python train.py --n_layer=16 --d_model=512 --n_head=8 --n_kv_head=8 --head_dim=64 --d_mlp=2048 --vocab_size=26802 --activation="tanh_gelu" --norm="layernorm" --norm_place="pre" --norm_eps=1e-05 --positions="learned" --qk_norm=true --attn_scale=0.149 --bias="all" --tie_embeddings=true --parallel_block=false --init="uniform" --init_std_qkv=0.0264 --init_std_o=0.0 --init_std_up=0.0264 --init_std_down=0.0 --optimizer="muon_variant" --lr=0.00732 --beta1=0.93 --weight_decay=0.018 --lr_head=0.00418 --warmup_steps=0 --schedule="wsd" --decay_fraction=0.821 --decay_shape="linear" --final_lr_fraction=0.0 --batch_tokens=65536 --seq_len=384 --doc_mask=true --train_tokens=518300000 --steps=7909 --dataset="wikipedia_en"
MLP neurons of a small language model. Each row is named by its layer, matrix (down: output weights) and neuron, and shows model dimensions 16-111. Each number is 200 + 20 x the weight over its row's rms, rounded and kept within 0 to 999.
A block is one neuron, or neurons of one layer that tend to fire together. After each block is what it responds to, as a language model described it from the Wikipedia text at the highest values.

L12.down207,198,204,195,184,182,220,205,201,237,217,220,187,175,178,237,213,175,190,188,202,218,168,189,195,195,179,192,195,214,179,183,182,185,175,211,212,185,208,197,199,180,224,219,165,175,206,201,182,231,192,208,212,220,169,194,210,216,239,216,193,213,199,178,214,162,198,191,215,166,220,190,220,211,145,163,207,203,235,202,207,232,196,250,224,177,249,191,165,179,203,218,201,226,190,191,202
L12.down695,185,213,174,198,211,192,204,195,193,215,194,174,170,180,184,221,194,161,154,235,217,207,192,219,204,232,214,189,171,199,222,191,187,194,209,211,198,214,204,215,191,196,221,201,233,216,206,191,178,204,220,166,172,188,218,195,205,210,202,227,164,235,217,187,197,193,225,194,249,222,199,169,187,180,198,189,192,195,175,173,189,236,194,186,242,228,222,194,176,195,206,194,217,203,210,216
L12.down820,228,193,185,207,170,197,207,174,186,202,164,230,161,207,243,216,164,208,195,178,227,204,164,251,232,215,215,196,229,203,198,210,207,208,207,204,166,189,210,206,226,157,187,203,181,208,180,233,174,217,239,211,140,212,195,178,219,219,174,184,192,195,205,159,209,194,215,192,195,190,184,212,214,206,196,194,201,227,246,230,167,212,203,183,216,226,165,197,195,226,173,224,208,205,184,204
L12.down970,198,234,195,201,182,237,194,185,209,236,201,223,205,167,185,201,201,189,203,203,154,183,177,203,221,195,214,193,170,188,209,186,214,226,200,193,226,185,178,195,189,220,179,181,249,195,215,181,210,236,180,226,186,227,210,217,207,217,177,207,190,166,223,204,217,214,218,201,209,219,193,218,199,217,206,187,201,234,199,197,183,166,194,230,172,228,180,204,221,179,212,241,180,217,156,169
L12.down1079,192,232,207,227,234,229,209,202,205,200,220,194,216,183,171,206,202,166,173,220,211,194,221,171,177,155,165,216,200,204,188,175,210,211,232,194,200,210,214,200,180,191,203,200,212,201,195,185,199,183,200,238,187,213,208,198,190,236,167,221,204,182,178,211,210,215,196,226,165,216,181,210,181,216,169,168,226,182,182,219,208,182,202,213,206,203,190,198,194,201,175,221,231,179,217,242
L12.down1313,189,187,196,202,183,190,209,249,222,231,184,168,172,242,216,195,217,208,211,227,184,204,192,178,167,192,169,201,215,214,223,205,215,225,220,199,172,167,204,217,247,206,222,250,200,163,213,222,205,208,170,160,188,161,156,208,189,193,169,209,220,192,231,198,211,178,180,220,201,208,183,213,192,187,194,197,207,202,202,193,142,237,188,210,180,208,194,182,204,217,227,202,208,212,188,204
L12.down1666,231,220,188,202,226,206,234,190,204,213,226,199,187,220,246,220,230,212,160,187,206,167,205,211,187,205,217,192,261,173,210,169,191,210,240,216,211,215,190,193,201,195,219,185,189,188,184,211,237,173,204,219,215,185,183,247,167,220,192,153,185,201,191,210,170,202,198,212,216,173,223,201,228,216,193,208,191,218,188,181,240,187,182,172,182,209,201,214,209,210,229,168,189,192,190,180
L12.down1971,212,219,187,196,196,211,178,210,194,185,211,237,218,203,235,213,219,184,199,185,176,184,160,186,177,185,205,227,214,219,184,180,219,209,208,198,217,188,186,176,191,163,177,176,179,182,173,222,199,158,174,192,162,200,190,215,218,185,211,176,176,191,219,180,198,210,184,213,188,179,146,198,182,202,195,197,206,219,178,190,220,206,231,208,180,168,191,208,213,186,215,163,213,187,173,234
Responds to: Passive auxiliary after subject. Forms of be (was, is, were, are) and following adverbs like also, usually, formally, right after a subject noun phrase, introducing a passive or predicate: "the work was completed", "a report was released".

L12.down287,189,190,208,211,221,188,198,182,226,217,195,209,218,163,242,203,190,187,218,194,152,186,186,234,159,224,196,198,243,195,227,176,228,196,194,187,198,213,156,196,172,212,234,179,179,206,189,228,217,164,197,168,208,200,194,188,233,206,213,211,217,183,225,187,200,192,217,172,200,222,207,172,207,193,188,215,187,234,219,171,190,196,211,201,215,183,199,200,206,238,194,220,224,180,208,206
L12.down450,206,226,208,186,220,170,178,189,223,235,228,204,242,242,223,204,219,225,182,210,188,234,186,218,236,157,198,117,186,186,214,207,207,199,196,231,174,213,218,210,196,216,201,200,217,230,191,193,212,198,193,208,209,179,239,192,217,216,213,196,191,187,194,200,226,202,182,196,206,207,214,171,205,164,216,202,240,184,190,184,244,192,209,211,174,203,209,167,221,183,211,195,181,226,215,211
L12.down588,153,207,246,185,190,225,169,190,228,197,206,214,220,192,199,175,227,229,191,196,177,139,227,211,199,213,194,165,209,181,190,232,212,192,194,198,212,198,228,192,202,203,215,218,169,215,177,218,176,222,175,192,191,217,205,182,190,173,203,223,212,196,196,207,191,207,206,198,230,195,217,192,221,165,187,183,202,217,188,193,212,215,202,185,187,200,192,217,224,183,232,186,211,208,188,207
L12.down651,177,195,191,220,180,194,185,231,218,190,208,182,185,183,205,193,195,207,208,185,197,189,227,211,164,190,227,201,201,196,190,201,201,229,175,176,222,163,190,242,206,208,195,212,177,184,208,213,203,199,202,207,178,228,175,172,211,203,218,191,207,214,227,194,210,186,194,194,213,183,185,222,191,230,179,190,218,228,210,203,231,224,188,231,212,221,197,210,212,233,228,194,181,184,183,213
L12.down1221,192,238,210,187,185,218,246,207,175,213,198,212,194,205,198,170,209,222,214,193,233,240,161,195,185,191,199,180,177,195,242,212,161,236,217,193,204,219,165,182,189,210,185,194,185,222,188,204,175,207,208,195,199,188,242,215,215,199,179,190,232,207,207,224,225,204,199,193,196,185,225,228,212,184,204,163,198,213,208,217,190,216,189,196,189,209,171,193,212,202,210,182,163,209,215,199
L12.down1327,197,185,230,169,218,190,162,201,171,214,203,212,180,180,164,220,192,191,215,158,206,187,230,243,232,245,184,199,220,194,216,176,178,222,189,250,204,203,196,208,193,204,197,211,156,189,200,195,214,237,208,191,192,200,227,205,207,183,173,219,207,207,185,176,171,221,191,227,206,240,211,209,177,207,186,202,230,224,202,241,228,203,226,211,214,210,200,195,204,235,219,191,208,191,226,235
L12.down1702,198,220,208,227,219,214,231,212,203,236,223,244,181,215,183,189,182,243,190,196,198,227,177,215,194,198,180,198,200,208,236,222,184,172,210,228,188,212,208,161,208,196,208,211,193,177,199,193,206,199,182,194,188,176,224,182,151,224,198,216,198,220,206,225,240,182,195,163,185,204,199,206,182,184,205,179,216,181,175,210,190,225,208,183,189,150,189,152,204,195,170,193,192,207,184,185
L12.down1707,161,214,196,206,162,204,217,198,183,176,182,246,205,200,189,213,219,221,229,203,177,205,176,197,190,196,178,201,194,195,204,203,205,246,211,179,203,212,217,192,192,174,224,191,190,188,198,205,195,202,210,188,156,193,175,160,186,175,181,205,215,205,176,177,235,195,208,186,206,179,200,221,212,212,202,187,196,224,176,179,200,220,182,197,170,205,183,186,196,206,223,204,172,200,193,171
Responds to: Name tokens after verbs. The last token of a person or entity name, often the object of a verb in narrative prose, e.g. told Northcote, mourns Steve, brings Ray.

L3.down22,204,199,216,216,227,145,206,183,201,209,231,190,178,201,195,179,175,213,201,197,182,202,180,129,202,209,173,196,208,198,227,218,165,146,224,207,219,212,223,225,188,191,206,228,192,231,227,193,183,223,179,201,182,179,203,186,193,229,221,195,199,193,196,207,198,187,219,230,192,177,177,157,194,217,192,210,214,181,182,235,207,222,225,174,196,205,201,211,190,178,215,182,186,171,234,231
L3.down653,195,195,227,191,185,186,203,211,161,181,204,214,189,216,211,162,194,217,211,218,199,223,211,175,161,194,198,195,226,183,208,190,193,193,216,194,183,215,254,233,213,208,250,201,193,229,241,201,195,209,179,217,163,224,183,203,195,227,226,181,237,208,202,190,182,210,202,203,228,211,200,211,179,203,194,201,201,222,193,210,193,219,237,224,210,232,200,198,200,183,218,201,162,200,168,207
L3.down807,221,232,189,159,214,186,203,167,242,188,190,188,245,203,230,199,201,181,155,245,196,172,204,188,211,178,215,220,213,200,160,191,192,211,177,194,196,198,224,220,192,209,196,226,217,223,204,189,209,201,208,191,212,210,184,174,203,213,201,206,215,206,175,183,216,168,219,205,185,178,173,168,201,224,190,149,204,161,215,214,191,203,187,188,179,221,173,193,193,218,191,214,224,211,210,212
L3.down1509,211,183,168,175,180,162,200,208,178,207,229,197,212,227,217,238,228,191,205,215,218,199,184,187,231,174,207,170,190,181,206,154,181,210,182,223,163,197,199,201,227,174,189,204,220,206,214,204,207,203,214,225,197,224,182,200,156,209,209,208,215,192,196,175,200,209,223,202,188,198,150,209,188,205,167,177,191,212,220,211,208,237,233,190,202,201,199,198,170,197,189,169,159,227,210,210
Responds to: Country and place names. Country, state and nationality names, often the final token of a multi-word name, in sports, political and military text, e.g. Zealand, Carolina, Moldova.

L3.down171,179,223,209,192,230,247,223,209,205,206,211,215,222,209,228,171,208,211,203,193,223,196,215,216,199,211,177,199,190,155,207,207,214,207,183,203,226,195,225,205,173,214,215,203,226,187,170,158,196,187,172,171,178,205,195,239,216,212,212,177,228,213,169,211,214,185,208,208,181,181,178,216,190,202,209,221,205,189,198,187,168,191,183,213,181,203,158,202,195,183,201,180,170,206,182,194
L3.down479,181,211,224,177,196,220,208,212,175,218,188,218,169,192,191,199,204,249,199,160,165,206,169,191,211,249,207,188,199,146,226,194,186,184,162,192,222,225,202,187,218,214,192,201,224,198,207,198,204,233,195,222,177,190,182,196,208,192,197,201,196,218,178,255,171,209,184,223,204,186,173,200,195,155,185,203,203,212,189,211,178,216,191,184,159,215,211,209,185,168,220,204,175,189,201,173
L3.down1489,194,171,169,189,149,166,190,218,188,200,214,207,215,200,168,201,186,192,204,223,196,178,208,186,192,179,213,206,180,215,195,170,209,204,194,229,218,186,214,190,188,201,206,166,187,229,219,212,232,199,173,213,174,193,205,200,187,218,209,199,242,188,207,204,213,205,234,189,178,193,176,219,201,213,207,160,210,239,176,199,212,209,234,175,185,178,184,226,152,190,210,178,189,182,214,236
L3.down2012,198,204,185,172,173,195,213,196,223,196,212,191,217,226,196,186,212,191,179,245,176,168,193,231,205,197,223,225,178,189,205,189,183,192,172,227,175,204,233,199,184,215,194,181,241,186,161,178,236,197,174,212,188,156,158,213,180,202,207,206,193,192,210,216,179,190,198,193,204,181,208,172,233,215,184,217,196,200,172,209,182,188,195,181,203,183,178,180,155,209,190,214,193,195,172,214
Responds to: Forms of "be". Forms of be (is, were, are, been, being) right after a subject noun, pronoun, or there, e.g. "There were", "the buildings were".

L4.down1491,197,175,203,173,162,190,196,198,254,215,216,182,187,185,215,185,191,189,196,208,182,191,189,182,210,210,190,176,179,211,190,215,218,155,186,217,176,212,212,192,206,181,183,224,202,220,201,201,211,206,219,140,222,188,209,206,232,201,195,175,230,204,201,215,220,198,166,214,196,195,172,238,178,199,176,194,202,215,195,195,128,267,192,254,184,166,181,179,215,175,221,207,216,178,221,204
L4.down2013,186,229,217,192,150,209,203,205,173,182,211,193,205,169,193,211,183,261,182,196,198,176,185,176,237,246,233,182,203,214,207,208,185,173,216,201,204,196,192,183,213,166,180,197,213,207,182,167,213,181,169,236,152,171,184,190,195,192,174,197,225,178,192,199,209,189,182,190,213,201,183,190,188,183,209,232,199,196,214,185,204,204,208,232,178,190,222,181,202,151,215,197,188,210,210,214
Responds to: Proper-name tokens in running text. Proper nouns, mostly surnames or first names of people (and some places or teams), appearing mid-sentence or in table cells, e.g., Adams, Thompson, Israel.

L4.down856,226,195,145,142,204,194,210,198,190,191,215,197,246,178,216,186,202,193,198,233,189,190,161,199,180,186,245,211,172,204,239,183,195,194,207,224,170,193,190,171,159,180,172,195,206,194,197,178,225,189,185,205,217,166,174,232,173,212,216,228,241,181,192,193,197,204,236,191,211,199,158,184,196,213,167,243,183,219,185,183,166,201,186,209,198,151,207,212,169,192,206,190,201,202,194,188
L4.down1216,242,183,210,195,182,241,201,202,225,187,247,213,200,192,212,225,205,180,168,197,156,201,206,226,191,175,208,214,198,200,223,193,204,207,174,199,197,231,203,193,204,222,175,198,210,211,186,218,183,205,198,207,172,194,188,174,222,205,218,191,242,226,205,213,198,213,240,165,205,197,157,169,165,175,215,208,195,223,228,251,174,201,183,183,175,173,215,239,167,187,199,184,197,173,219,190
Responds to: Copula and role verbs. Linking verbs and role-introducing "as" that precede a predicate describing identity or status, such as served as, became, to be, has been.